config.toml
num_hidden_layers = 12
head_dim = 64
norm_eps = 1e-05
qk_norm = false
attn_scale = 0.125
tie_word_embeddings = true
MLP neurons of a small language model. Each row is named by its layer, matrix (up: input weights; down: output weights) and neuron, and shows model dimensions 0-127. Each number is 128 + 32 x the weight over its row's rms, rounded and kept within 0 to 255. Numbers have three digits each.
Before each neuron's rows, "fires after" lists the tokens most often just before its 100 highest values on Wikipedia text that the model never trained on. A number after a token or word is its count.

fires after: " the" 28, " as" 14, " a" 7, "'" 7, " became" 6
L5.up759:131138152108120122112101174066064144216148112121133134175165093124125127100112127178167086130153131135155129060169165113119150145118088127169119094154108124174139185062116130145118170131112090026122171161111153152155141071115129118135163090080110161144125126076107101189124118127120097111138154119175111148099118077145128085116129108145139094134174137151141061084129197139129109057172
L5.down759:126138144062154097147086150119135095121118135142135131106118127151094083108151099169158131130164137160182117101108160105100127128136131170152072113142109142134175109110158101095129145073166088124198136083144154124120141125137131146145074117150071168163150160128084174163134107126123156070101117153106115101092144070122139076142105062123116085133144044204162094089154170137106125153147

fires after: " " 46, " T" 6, "." 4, " Sho" 4
L4.up500:077181151164174098166124147122147076131087132142102154132161164112184115111119142120100134098146093092130107123135115158107161126149116108145113140068155123217131155105114117151142140136113107130144134163161129153134128117097112080161212128084149180151134091072132172183146139090120072073142146125124160101118212124092109109117100135129129177070136141137110129132203123105179123085064
L4.down500:108136146118142172091130117162191116124100082085076129125146113144130143128068116069137114103110224087144115148147124095114170138104190144144089098038172099149134105172098110152146109100092124171142160098160143130104125104162156123167097156131104128177116156084182125090120095085113180154133121160138075149119106121136132175099103135144179104125177072169156105144125084140117118134096

fires after: " to" 58, " could" 7, " would" 5, " can" 5, " " 4
L5.up69:127176114116122101169153133116091127139177132116134155114115114081144154181117159110205111155124116077191153097113197141135147113164111209149183078130090146130177141160051144087208139094132115120216133204137097094149140149125128103132115109084150127149111117141125100131168097123090113125183087164136122139059169095091162097063186137122144123110174124135165093184119122093144145133152
L5.down69:155118158210045109141119111148133146138084130176056132135105141049107095121174161082064157176079135173154162134141082147077077164106122142098156137107170123149158138195168125139166120118176151099106110092130108137044104211089141148145126148153097128182136069146134145119147066101092145162100137121105145147110098120135111135091070183141100162110152103113128123134096075108062131141126

fires after: "0" 22, " M" 8, " P" 7, "M" 6, " Mi" 6, "7" 5
L5.up1478:160132103165142129171176154143101206120148137090144130121127124101125125140114152196053116045126142074120083143125106131148131174136137074125050169094164159186101064180126150087169096050118136080137115161082141107141131143143151150157120115100217161119145068090120118110112107134124151103120157112120153138033142124166126082090048188083145138095136170115122163120113109153136103119164
L5.down1478:190194087133135124132145119118193162133102114105153185127093160146180111129118139087109105156093128153123099162109139107166118098152046094112146168176155054120081148128142086139116136142102173116150132112122172126089112068171101167161129122139150110108169106121095177051119116105147110109159103066224127131133162158125147097148061130135104174122149110159122124161089090130096137077064

fires after: "0" 22, " Su" 8, " Se" 8, " Si" 7, " Na" 7, " Pra" 5
L4.up1483:158138131088148132081102150190061105147184116122124076092186145156118115105083150145135122164149107146089148127120123167115055092120125135126157138132086094125113118168119139073090154171121197105133166087161140073143160104091111097109080101122175184127106088107116134153098146098113118125101108154109133139159168121169108150208180142165089119147186157097121090168163171137120171134123
L4.down1483:115141101142128127139156137092046167093139160117144162131118185157109115121174101143152175112119114122121091121080132131151155167106092171162234114151129153184109072138172118167162142097135132133108182139133125137065090125130108111144099167160134170086113113130148163144088145133107141078106092078130077137112222092131103125145169165062109152094096135112125073179188088115092134131112

fires after: "," 28, " as" 12, " that" 9, " in" 8, " a" 6, " de" 4
L4.up1112:166087145129147125169151128132126134170190112133160144180169094129101111112127097120161051168120131094075127070075121141133128104187175035110143128088121124177221101093083098133170145168136112125133141141130113133100128152145065097106095107110150134112123120159143128149189125083108128152115192121128175130128159180109086159080129128096085163149135114159104101147097109157184142098158
L4.down1112:132100085164128122094115129084122134154105089106138098150111135125144141141109134068160121186129123102122105156134117085147154121160136141123141108164136051131137087126159150165081097144167131083203120071170138137113180154144146145116087127111144148160132164116152104124167110152071163083099127110167146176067114145133157156210103147104101099182161119140239115122201160113086123186135

fires after: "," 36, " of" 7, ":" 5, " –" 4, " as" 4
L4.up1283:087152186101138090103134108114149171126151150146185106131106176112104163038113122117113091126067179074149149152092155145139102169113175114098151134158140035060160123123116121136166128127097118160134139130144126143052128083114156163078114114164107084138138138111126113078138168151157101135125124174170184113114152157124106108163108190112119129119144150102099115158112075118100100137127
L4.down1283:071099112103120147093144154121089116131165149035121114165119147129092142083068160086123157223170115158123132156164115114139107137180119110108106113136139143112121123101130119096071108137133152116180131060144146080104112185129154148157121090138131107172067098169164114133131127102135120133104160118156157121131111217134105130144121155145063135152143196071186146151130120098101110131098

fires after: "-" 32, " (" 27, " |" 8, " is" 5
L4.up1332:133093071114137080102076137090103136144160120176037149137084075094157149051094193099168123188136122172159053101113160091096167119169108157119095137126134119170081108139144109137085129072181131176104114190133124121105121153120089104085124110094132115177100124164063144132077061132121094120174118139102146066107158158115118161163141145155118113116119097106133177113063144145089114114162
L4.down1332:178123136101151165167135115171086088176088113124099114125089092121163103159133121124100131126100096127164074077175192117129139134155117046137151147142183168131185130091154138125136113094100158151153188152119188074114183128092086157149157197194090176145146179126167161091127161199144102147125133152153141138098094119120179159113125061168120112145116187100072158131064143115127150171168

fires after: " in" 36, " to" 23, "\n" 8, "s" 4
L4.up835:138133085094161189146163109076148177135083136189133086100118144154148134086096142099135155110172108132145126127114178078070168158107117138134125089164096129144172098157118187142075100110113114081143172113152061159122126112089086159159111171113142164138097119084097123136176125105102168168174133099112144155096085101159181153154164141127165097096124085151131091082136126120189160195106
L4.down835:114173173082089142086087101115130115189151199101148136086173102097149140148144147095114122175116128180114115100132064113124131137137106157076168129154133121111147110115145165077133155132101132117133183117104141172101093112080111161076099180085184103069149144141125114123123195122094138103108082122079147067177148195058131149154163180127156079079124155110082136108176102146158120131120

fires after: " the" 44, " The" 8, "-" 6, " there" 5, " of" 4
L4.up371:166192099144171057090122116155171093146144103180106169111121152159148109152127155115081111109142040096146129126076112140135132200195104083194164119102177121115092131108111202136158109162133113115107101149089133141139141086100115128129137116102124168143049103130123109164147184125117088109141168109123121160125119188117135136142190154078129090091122129124151131058145142145138121085092
L4.down371:148123091190141149137117074083110123140088070115117185140160110095118127109099107075172077147125152130081155212160152200122096167132163176151140181036099114073135113107096159174110088113095104116094126184164092096138148159148091090153088116129100124143058123137145099081073081162100117126091055092156135167110181112066140120126126150106137110117051131117139154133136139076161140135162

fires after: " to" 51, " in" 8, " of" 4
L4.up635:209150103102127111161135067110162146093147148160132223113136099132087110112158118106112126116179120166132117130119179114114149153140117074145129142092091142149086141140116216075103104181117158153110144156087055129162114176121145115114118121089141165128147074093132064117097072065121135197159156154075155133072109149170130221137216172197114119147150142200076101159135099118166132153155
L4.down635:170168155135107083097140093106134106147135156082127193143164135144150169151149178109121151188168148154124096148173159054148120141076037122166184134148108141146174161126113177132131135185139101131133181149151137129125082107131159114100146103147150099183136129102194151151152113077161129119117093119105144108122103105055139120150137102093079122119102120124138141122097131109071086115083

fires after: " to" 72, " would" 5
L5.up458:155119115072188103181170105056122103190187118146174152112126156083201158118143180151124133158114085164146114129122147094110128191120094158136126115130133142154171105097096136113149122065129167091213125121200119162134136103136098102120113146108112053188082124148107102132176169080139112123150109151118134142081122068127192118091145188108089084136170075126120075085150114121168138132105
L5.down458:140172162142089124129097134091115134134119135155155144200096106088091151110137138108094164100104191151100108096160114111142074079139094158133066119071173110108161136160125123120084157171159103096133119083111145132091070165149142133148134051127104184121111183113153121113137089221165094123105176175137195166115123128146086100150099095108112151177097170092146094142067117086168086121144

fires after: "0" 13, "5" 12, "8" 11, "4" 8, "9" 7, "6" 7
L4.up1029:151090130101091101078075112096090164108139109149132137077120190114147103136115123255088127127097104135086114089142149076123122164142129178111176171152098125054061144076115116142073088057138139112150081194166102147118151123148060171152129131129133094174098106171079128164114087204179158175142167112103141083146139141098179149149107159151078143138146122120135079110103118135104143166172
L4.down1029:086118016117181123131158121169152110106136091127159080169153138155146134117111153134126196189148174120127151151127105111130119110141127033081173087180135161112107090151140129176072134111138144140104143113090098115137109125136118120172100163145111144180141120088169166090103179188094195094132081117118132178116106096147163158131170117165168096115101137154116082116130151132089144125155

fires after: "==" 46, " the" 22
L4.up25:147104074123083151119100100133110133136139203102131096169200150101148150048156116166155101107161163115108175182147056144184122121148084080117098089128146097096091125120145150146114105137186125143081105091106075090169126124163145110119180124129076018117115115124148087176162091128112105163139118101159129132098115095180084067178145127112123125200139177172125169166146173177103129106145
L4.down25:147141169154119133159133123118135143080164082144134068195140145155130169145115129116160156105122119113127116101117115072118129174160060172146082157138115129147082146094118128115109162129122145090155130097154138144119154092073072122140126147170121149108162127158121106103079112144096157096144125083132117111127055126110092169154184175116133139098183076076085162132083054143068111132129

fires after: " " 43, "1" 7, " re" 5, " Con" 5
L5.up686:111109131106097109091095098123160117111135118146077153113083167189108148160208164065130087163085131109104189110115093093154134143116130129165141108156132128130131192090072154076148101114130158126089185079082157165157122103187116145149131142128137090147103144120110089159148146100164219115097087160095142146112140132115135093093152098124165190099153123142121146165160123109112083144112
L5.down686:105135171143136117181051161138111094160024184166148099157093093143111115133106154165156117145118118155086180162121139099124175170167127146119063120183103103142082154120146131083161095130125171096120153155071196104100129139052153109133115165118080187155143083109108176170094120126114095139180130161123155076141097104102166155144127188113146193133098172106141129133130156106125075097066

fires after: " " 98
L4.up732:107117178088125147123114145092089096088107142169110081147136128099146137119092186050075128103116179145142137139134100142158177116098095180131078132115108122137174089125142167122178138088160131106204219101118128170112089101147145091121146160127156143126125049119138112103154112119112146127135135141089073094197158126172145102153104156074108134088163163171116158149138124163113118091059
L4.down732:100129113186154142132093133141103096192174093098096144173094154138106127122117121081145109180118088113097187132171143087135111201151144151105192131127123120138095108100118155173069148191162126160155093123172107120132107128135133176091104211113130126161203120159145109149079127091132129133117120160132146110176041082160162119156168108132183207144160127144175018095102127152189110173115

fires after: "9" 26, " in" 12, " the" 12, "2" 4
L8.up602:083158121108137107177090113101062020154164153113151093155133115133084149118083125095101121119131165104144129102113204059152168138079140124191087102114118125110120146137156136128110106085157154129142167141132079127202097137142142142143103060146135052114120136148142090115193111095095144130114189155193097171147135180182066169078097126113071136142170133093059095082125144143095138174196
L8.down602:106101099038105142112171143139121106155174077161188139164065128127065086124075118118130104105097140097139086137120141127171065112117135103145131108171132146110097132097106157116101186164076139060097133163162130126180109095128165084053104153161133062149114153154088116165119134152139171085112147155084109104049125137166109150144141133144127215213095086131110151113147141147127126132071

fires after: " was" 33, "1" 20, " " 8, "9" 7
L8.up284:126171089145146133126168130105117112128153077155089134128135163131086101133107133157116072136120116130097116076084155151130112102135110092110134126064087112130177140062108134142204108112090140166168164109138134069164084089126145138137182140185103161129153126084174157168107156145132078104085079165124096137121141096099138105098093076098148111175129121156120122150102151096120192121101
L8.down284:134146116156142135174158160138078106115159074134136169108110129076099118108141077119172105086135147088138151156124113127156153115162100158123092118073141124122173154126109100140123119119093158204162078088119155141164080121142116138075118108143137116132107130066074180099109107104161139157142141139130138124178128118137147155126068169125161107119169087183227063121138149165153157100108

fires after: " |" 38, "0" 16, "2" 9, "5" 6, "3" 5, " —" 5
L5.up1193:189097128133111121149117138133121136138143206080053073122194179121141135122138152143112086131112087141075162159083121088073134152134133144065148171132145116124111162125170130136125187136175143075175169169124044131122108129120135137159168150125090137117117157146108153103172106147101124112099104057189084136117077093077159129146104138116059099108073154146168106134143101181148121127166
L5.down1193:152138091129096135114140104104146119093145109131152143145104113121141066155123113079211103110144158150139107184129220101206158142172165162149219122114186116163139149146158142096111139139127160075132120162062105069103143153145121111135126145135023101141099174109100110150053119193109124072133126049127091141125090082151110132163166043114101089112105065140139116117097119091109140128148

fires after: " to" 58, " " 9
L5.up1191:123176149101166067206150061128142117118148106160125121135119114150206109070138155068095123119105154172107165096100055135106147079163114127096118089137112122132105073117107167110145123193089147121144171123140159162147192139116098112139163128104129145135192187097143120088189135131103121108174124065151179143044108176165125099141195177185121087159126077153154117127138098178153129153149
L5.down1191:136136155118140068152093122096138142048159111099099188164163130064143173118120188151134121146152162064152176161170093120104170190078089129146198158125113102147143154179128105090159096118096133117110166093111134104090147156143160073137062084098176099136147039102104104107157096192188175094165149110153115119145114082125167106062117141131155184152130148150082099127141116113120155166149

fires after: " " 52, "F" 4
L4.up119:145177154126131152124151129167105155102137122101202127125105128159154173160168120159176124148134079166127113153152086160122137138157173150092120125137077177157122078128128193151181143088079107107136172123101140114060118125134148124148150132066161181078133134109162107124090146088181083114122135147168190111060144159099121114194114179117125139098177164127062146158116105126118143107067
L4.down119:126138189129182138184073089164095114119125101102105168102136147171099107173150149110129139195146135109141082112094168088124159156152079173112153182161127119122067127162133131107159170141140127125162162127091159145131133099116109230152121171130186106135169125135139152107098142087159134177112132090157107116077049149154144164130135133156122068102142135105135105126033117130111113115146

fires after: " " 49, "-" 20, "\n" 5
L4.up321:105170079113126092114142091140077186204127104122093124157122120086141088125157167103129068113141136174175083116110101117127190112132151130119116080099124183211151082184132093110173168104192081186104147108124103157110158133075143102060107181152148128164093133153131098056083176150146167112045128110133167083150091170151122081147131195110133106090208082138127115095105205175106155092109
L4.down321:109131148152130120141090199162098122148075143122159118113044150146084147112141133104210125122180096139128112102108130119101104130105149142119093081112080202112090109109127146138139181142059110136079173174081093137131109128145104155128133170152157120124103131112152153082130178068093144093138150140147131116087077158056201132131149145175085113160121124120166070163069094111134118105108

fires after: " " 49, " in" 9, " |" 5, " to" 4
L7.up1572:127098143114099152135095080131100158173095153130170134110110131139111177074156150100100114126113150152160146078159123139119159064163088142145086202150138109113188185073126094117146196114128087088183205169160122136128132151119135096090139172072162145150065165113076126125139152128139081074156139140108155138109082091132157131089202102110089167159125120104092117182160100120176131102118
L7.down1572:085118133147201136145110123179143139140078158109126102109096137113142137143082162094157122131108121157185149094164131124131096135143117091139145112159161200148152090238142085109092148196144131130166124112186104099117072150122082164084100108074155114086086168137115110115093163152092113180131160108064177166089119160119142118166176099129196127149145100100110143102162157076119113131193

fires after: " of" 21, " to" 10, " Dar" 9, "–" 8, ":" 5, " by" 4
L5.up1199:078159126077107125107198066110057142106161053145103158085148123132134034165130112161174144112154138102137088149093153123099075168139137082156112101114104121184156128130134087103132083127137128138143126180169094106178126092075141095147166152105134118163158099098126155097135166174114061191178113118103137135114112109194171123153117104134133106156199144147119194167116155174132125091122
L5.down1199:136088173204089152105117150128124150117123144123133111204123141183182127133178164112116085135126121122131125166142144115146146178166139130111151050140136117157113139144100114098127160109105079084117082106157114088112151157179158150121092160129092122092094147187160125137061111142132124101119102122124111141094129111191100142110070141083189136105135098074156145149164114117128105094151

fires after: " " 69, "-" 4
L4.up347:132132142137111147091085164106145109118095141156116097180110072127184170090099180095148108139140144105155139108129089132103143107172195123107130155104119095102109098101151095051187165150158145141111154087165118119133084097164148121156154156136091166095158115143099126088115107125145115112155078064136110123197102126079138089149119151090162066102091147098063065148114152112102171123112
L4.down347:120116080121171131105102105101087160163122099130110133147125129122131150167103161108135100119113115135119155153129123081153163182126152156153120079057089156108164121106114122100067136185170130121184153132140127101119175092148107078112124140094059158078151110143107193109146133125100169158099094182130106120113121093118152082104183086106089181166124115068193068110129129088146152172156

fires after: " |" 30, " +" 10, " " 6, " /" 5, " under" 5, "-" 5
L8.up1281:132110163124133100140111158166154147080172139140089154130041122132135114157144173118073172128146157109127126102127153136129210167183068069161075162110150089173102092129164089063137144141105092145152129172105110130139130031135134162073156098139104101099120207117132106118098149061080154148123127117080088080155118184078103119193147154145140093168129151127145095131164125103126142155151
L8.down1281:153149107170177159153165118121122081131149130134089149105131126104072165083157150142079151090175190036155117156093142092184105160142129152162167118077156129126103134081129178103121151155149156132140070113130078122119181187163082131147130147170082138107114111174138117158155156107122051150116108130113109111064100093120116125147080140113141121066145108096043147115107117116178130086101

fires after: " as" 31, " As" 8, " Na" 8, " Se" 8, "0" 8
L5.up879:205140132068103129150121130136137137104157123167165119085205135141099091104112074118145115111119054115073102170151116136124133146112121097134179131052140050104115135132202104076095084134141098106150155172080146085111110131154087081106139120090138154162170135086148076152134123099138173126165129121160184098081095130161059156115130146096092096107117147065162103090192100104152151148116
L5.down879:099119166141131096146138144082081127116074141120110146150118165152062141117219090157141136108120145106132078141106125066081090140097095151079115185143159150150106109153142116143129160133110155133188125093108113152110090103120120081113114127154152164178157079055106100099102120111096163119134107078117052118080165150120149176145104129128147153159104129146128092090135107165111161131079

fires after: "0" 33, "." 33, " |" 5
L5.up1551:145091096157153174143128155138136091095119103121131104115177127136125108129131153143047098154106116081084134101103096096197122197184178132208133182131167173124165118082095106089169173114140092123149098105123154093125126094098148140165105094147206102098173074152152107136128151151129128125143083136143192152126185110103137090139127090113140133170103147129038136125127148111115067113129
L5.down1551:118110134132144121139206134066116065069116115093109092143171118181124100130124106144147143146162121086179111114137176133135125165125155115131118073129124112180090091129119113182075150177088104144096116164129139087134107095121134107113164124150084102135149104151129172157159094078158151117079098097137107141096061145127103148189069121159153130181140082154154157138117079095153206137118

fires after: " A" 31, " a" 16, " No" 10, " The" 5, " Thr" 5
L5.up701:148139119123136078162077159175111130131157122182144125119139114098070108134090120090114154167113150156188072137157077162152146114140112101097154112110084109142118152115134184141116179132086162090166114154178113153129103129115152110146122068084051126134049066164093170126136134116144097104152116129154131082162178129161091143198062146092107074110158134151106125133135170084080096114119
L5.down701:171081084128136124087135125125116125096076105147121126130092113138103150138107180147194100091136161134067173056108162121132113136097063175123132157092116124166169156084127097124092156097161104162148099152130147192071153094111085113146069176109156085087141102152141142138113053103137180118105106135112113142133162152181168152109161138131122175092113174076123118155094086132183108107092

fires after: " " 43, " the" 10, " (" 6, "'" 4, " a" 4, " |" 4
L4.up194:105168191139116133128125153171164169188157170106093097167076138092095115136070156126187106091144161128172061116099153111197192110188103130134144121106144151127060106061100149140144155161118096132140147126187121100078112188118130109121162131146086127172095144059107136122139077118092081111134150105142129161149086150103076098098171119069169116130188152073148133142090149166137125145165
L4.down194:099127154110129166162099166168167147141103139055184115152045107099110172143137089139178153128107079071124099162124062138132168137180130192123092191127134128090131173076126150139180160161142090183083104172132142150090174119098112160119152147114136143169061173100153131104106077078086126123173096082108081096102082073142104160097146138095111089088110142140109117077116088149139051098172

fires after: "'" 14, " an" 11, " Me" 11, " An" 8, " Go" 6, " |" 5
L5.up707:082188141078138123131099094121166105103099131094104145129131081117177085144087127091110142072147130155114143112153143144158152159154077115144118161118144177137177086166074122025127068042143107088157147104108146130146118146168121131140143148126162124089053133127123180183121159125110091184109125128188139164123170079149159090166153138103098083114081155093105093085124128136099145122063
L5.down707:123161117155192148120156096153107158074059130075057163080148138137071118146101144096131133137124143067142134110099108124138135168175122129105133111099154133175084134167158171177146128188131103149119148126099095091135137150127143104101158109188105089083114124081066152093131071139129189110083108111184141083116140151163232116108152162166111153123141142128132116159089085129200113169097

fires after: " the" 44, " this" 9, "0" 7, " that" 6
L7.up860:164168106164135123145104156180146133138124155203107116176115113126115160122170089152110130184127079114105108141090086167045089138114177108103117117123134132141099081210110144156138134142151088126129061117105087192145085126078053126125158114100070175085121121148137138103146097101064093120105129078216119129133124139174170084183127151114094096151126150197140103076103141143073138147098
L7.down860:168123136117147146072135169164082129084135093138064142149155085226142112149094063091147090142112113092162087199164068138136142169116154128112101117135155206145078128100167158116132123132158094166084180095171109078175175090111064198168099121128141112177115176193142189147138119092105106090108101114092186112157152132117125089118134136135106144134096143114093121145090115107078131146085

fires after: "9" 18, " No" 10, " c" 10, "8" 10, "4" 6, "7" 5
L8.up449:177125136110124142186123123129157186122154130154123235105120169137056099095137110173112196177072120091181140104100121081088169107072183149105129136133139107153116126142095192209125112133167154112131065104140144108167093175187126113075193100137139128128130185150153131109071126118092139152168150115103135139133122178098155146122173164126123165099143162136043102136166116110171109076102
L8.down449:128112105122109144152130112159158113170115183154146189133112089163120118107108140110070132111134116099147106126142140130135119105108203136140138146147131133159106161084126126153109161137145060133105186112133085048178099108102091113117120178108151121169085168100162118153142116116149045131158152165148114154127126102144137158161157149110128067134106140207146145122103168157063122068102

fires after: " " 33, " the" 29, " of" 5
L5.up148:173128075068148099118136104117184096111122086157149182117108028066117144164129173146085097161200134147078123163118183111131132151164158199156146116067188136092108117130171155121147160103123058141139139129144116091147073094140114149095131130153117153067069182109164156117130064106184129140150153097113126108165139136117100095095192071141150107149132108134123103089095095153140048113103
L5.down148:155120145122153098167106170147091115142123143041154147162118175105185142150129167139124130174156135068136108102207097088114129123137095066167124093074101174148109087165154110125150070050118124139141158127162108130182171130109151076171164118150097134161088170154125111114123174090103097174108099085116077111138172148137110148107137126095089173101129161110176125177115162145123094177137

fires after: " " 36, "1" 13, " non" 9, " anti" 7, " semi" 5, " co" 5
L4.up336:123106207082140126094105121179160092118178104136133107125124151172155117073122161104175086116144133106114166144165139148114183119133162170133076132020150166115116165164150138077160121130126111204149137105079137119105094141162159125103170150133079096121136134123108106157133076119148139080130116170124137081128125096133085187106208066087152166089142117088113138092149160126086154162087
L4.down336:107114175136079132152142117126124086130055043191113137103116138136155196137084112133134163121085141128124128142158086196143111126180162204159155169139155088172136119149098116154143112137080131099090102135139170124105152090107152099068129137076106187153168114171067119127140105117092087118095096080112134114102113110144073147163214118104142145112129099102085089174133089124129094148145

fires after: "s" 17, " re" 16, "er" 6, "the" 4, "ra" 4, " Sa" 4
L5.up95:165133133051157108143184096155074135178137123118093129182133182091133146087121126125103122130145117075086190121145088091159060098111136163150159128115073142164095136113114134143162131135146168171149162116193133085174178180098147130172134134122097136085153143174116101125137174109097109146108137119096090135162143154098137118144126108102135074029188118165179083091127140061127132176142
L5.down95:123144105121202117121145197065086070086143121216100128107100168124133130112143083149108136106092141131114104079155213061142143125106120193061136132095108100103127077160174157109149106106057095141137159125115137169140113107135099145080057177124138072152163164111147159139154106147159160145106117127133158143060122098102115095110186064093094172175079149139029103120126139138151084096100

fires after: "\n" 30, "|" 10, " |" 6, " /" 4, " For" 4, "On" 4
L5.up1165:119119098130128077196153162121150137144122045160218157115160153176111116118108067075090159149100135178104068129147140068124151114162165045079133160178143135120145133139142128141189124116092133087110147121154092097149106092122112123126114103203131143126120139164142138163155084090088063132164097095132109097108152114151132101114187155149123125135098094133154118161145149133146136182125
L5.down1165:139092110123152094167122103041057113157116064108125170100126154136150109150155121099146154115072083146081131130156169098070105181071151082093130138137148110121165117146168114142147122154137154069153143125111122144141115135158176171079083089109121090119150146085070113136134095124156130109094155212136148139116081114095131194124143105150123160085148160152102102128140188144099166096101

fires after: " A" 13, " a" 12, " the" 11, " The" 8, " An" 8, " La" 7
L5.up703:171095083102168150112122114123152148105132148179104120102180076074128125097106140130186154078154105151144112119136139133152124151154106104131180133143096119149136112133151136063154098123067159091086165126126110088207081155083079131127164101108123096126121128177143143188182138118132166121106108125111140118110166161130158159122123097093131176058171128090135084048115080114132208143139
L5.down703:120157137102174160120147180131113155118141129077115103144146151122105099153163171115147085109076196128141158064191132123138130160127130101135128094132193110113132148112120128148121152091100172080171160144169102166111060100092176085113047080170161117085126100109117153131113092121114123148157173179148096144084102099107091144158156151138114155125156207101100108119123108165175113158080

fires after: " " 46, " No" 5, "0" 5, "pra" 4
L5.up113:111179161124100108145084096107126182116130161158112148112062135107128127155103149106173168126089151132113182030103107125103186169165099109145130126095130093066101148077141140105134106065154174154144123173160094161098089144156098124122092094115144123143133149105076065158147114065117072151176114113131112104098134135128192095079174186175080147133134115146078126151178125155156152112105
L5.down113:107157130115123071181124160137153142148130077155144134140150127137058143107124083146092119149143178161104155134164107109120116132164126159116068100116094120115141136139134161124087128160161145082189159151104177145123077125155093134087078073102136089060099151088028106141069125082170098133119177124143153128139157120123122095092200102104166107113110101085106106065153139132199152133155

fires after: " the" 48, "s" 4, "al" 4
L4.up1410:124025122129137119097136179079125155196126115097125148150131162122120139111095159107137112115186156081123139128169194101135170145115109120217150112123165048103100143113114169117138141115101146149115081123135078096134062134102140136108142171151086074114079135167140134097148125142147157117104153144126071133178101147131127109121177097100161079141156126156190060112155128088130133112139
L4.down1410:110126163196070122101110134104102105100097111122149158166104142120118099178079107122117110148182129148117149171164114132120132114145141118063133106116127149095121138098133127116188159099084120116163128151044235094164130133142170136107090123131161145174135138112115189185120133121104177054134135116155147168125076094122091086120163130079172092122119082154138118102143109178095182137086

fires after: " to" 33, " University" 17, " with" 5
L5.up1251:145149143086075169079119085101063203148137127079132084159132085131088107164106109198123154127110124128157136139086167148117109102176112123201108130115119115143119054129125144116065139122151143115125119119196129085130115057112104068129216097092153122159095137100192156151129085162153137101164132094118140116094116119168148126171116174113090125122151114128146118147112072077111167123107
L5.down1251:096083093165112135143115144158155138151111119169144100181090135115101040114181129098129104120130119191113060133134078110102120101129121137116148131138148117172149128107114083082114135112051121145174121117143099192145118198161113148146058065118074123095098112122156155137149156069142097158131098091108110162136098104147116158135151090153125126154110124134133168055184141119164141153124

fires after: " of" 55, " |" 5
L5.up1367:115094065106098157082127127128108138154157128132113080169162149130129082121091148166035158140153132142166147185139147105070129126112112117101143057096113182129130135150180125134160108076169146137138080136082121080134096132036102088120129132147120102163136147144098163133141109076106147135132098126121097111152081137128089075135149160144105151091106146130131164130135094101117082176089
L5.down1367:124166147115151095186057117112130085157095127111150160144098091149161086162145154146118135109085138033181067122134088085195141100132123170192098147108127112150120124116141141096142115148123173131174109175141090171110102159084103159137089023087144132117082151124089121087057086054156162132105131154182161129105169043110153125114161128107135084161143136108166144148079122174116173124145

fires after: "\n" 45, "s" 24
L5.up1552:127168122107171154102105141123178100140101081161143127140130165120085075109102144101131142145131148202092086152108102134168074104096134088106168130094121115132158071089144170182112111127127180114190151109091041120148127104164141142194101127134143078162153123090065130125095135207109109098188085124141197107125122153184156146155116153135137144159049108106096122133167141120143188211102
L5.down1552:218126066082144128104121206076120095117101102117080132156171123120194196198159133069149133136099117128154118103147113135117036168086110130109155147108096141170125129117126197120133128126109065139166158148133169124106154104167133158180106104112100099185143109121120184128145138132074175076100109055079113122081139142109175130149115097099107188100086114127122149138089105136156175101140

fires after: " A" 22, " a" 8, " Ja" 7, " Ka" 7, " O" 7, "a" 6
L5.up13:140113132136156137102126176138169160108157095123178114146132083104180145127068129154175073152162162170149129091180132122121088168098122121147166129099177177128162087133120104129181134148140086082134164099164106152148115157140120098109085100103094135135181113135106083135152098099148119110100118114124118197172131126047139119141081157064065130130138125125151108106170090123131130070106
L5.down13:128128114137130121166146076161102151137101180087142099170072105101113173148116123122116062059117177101132106100084174146082140092126102102110104111144162119139121108184124105099188173156125194089141092134109166143125148126147114125150130185180109102152104125197146158156102120114138092168116127130102152110156098116073178142169156143043122134110190157127181169113116146107117147148172

fires after: " |" 30, "-" 16, "," 15, "|" 6, "rum" 5, " (" 4
L8.up1501:126137224091093104150090180113113042111130060113140111132095103183116183145167135124089161183086107137098092113149176108112165149150135151090112148162116065106177091102151101146159130127171119126142160160144133122134106127100178123141163117155178184051170114164117111074079132207140147183145115164160134063088211149075116117108113098129100141140139114152103094127155138113136172143129
L8.down1501:121178062097165166106107132181117110116129146090142143143113117170090172130177132074076135103142088121118113164073132147136086133164141087150154082113181080138152096151117164231107137144155115154129127132138172107165132118129110134134097056140058141166078156139132044105141139228096140131054103166146121124156109106137169136117156100131151132100157141171113163152105062134157109164132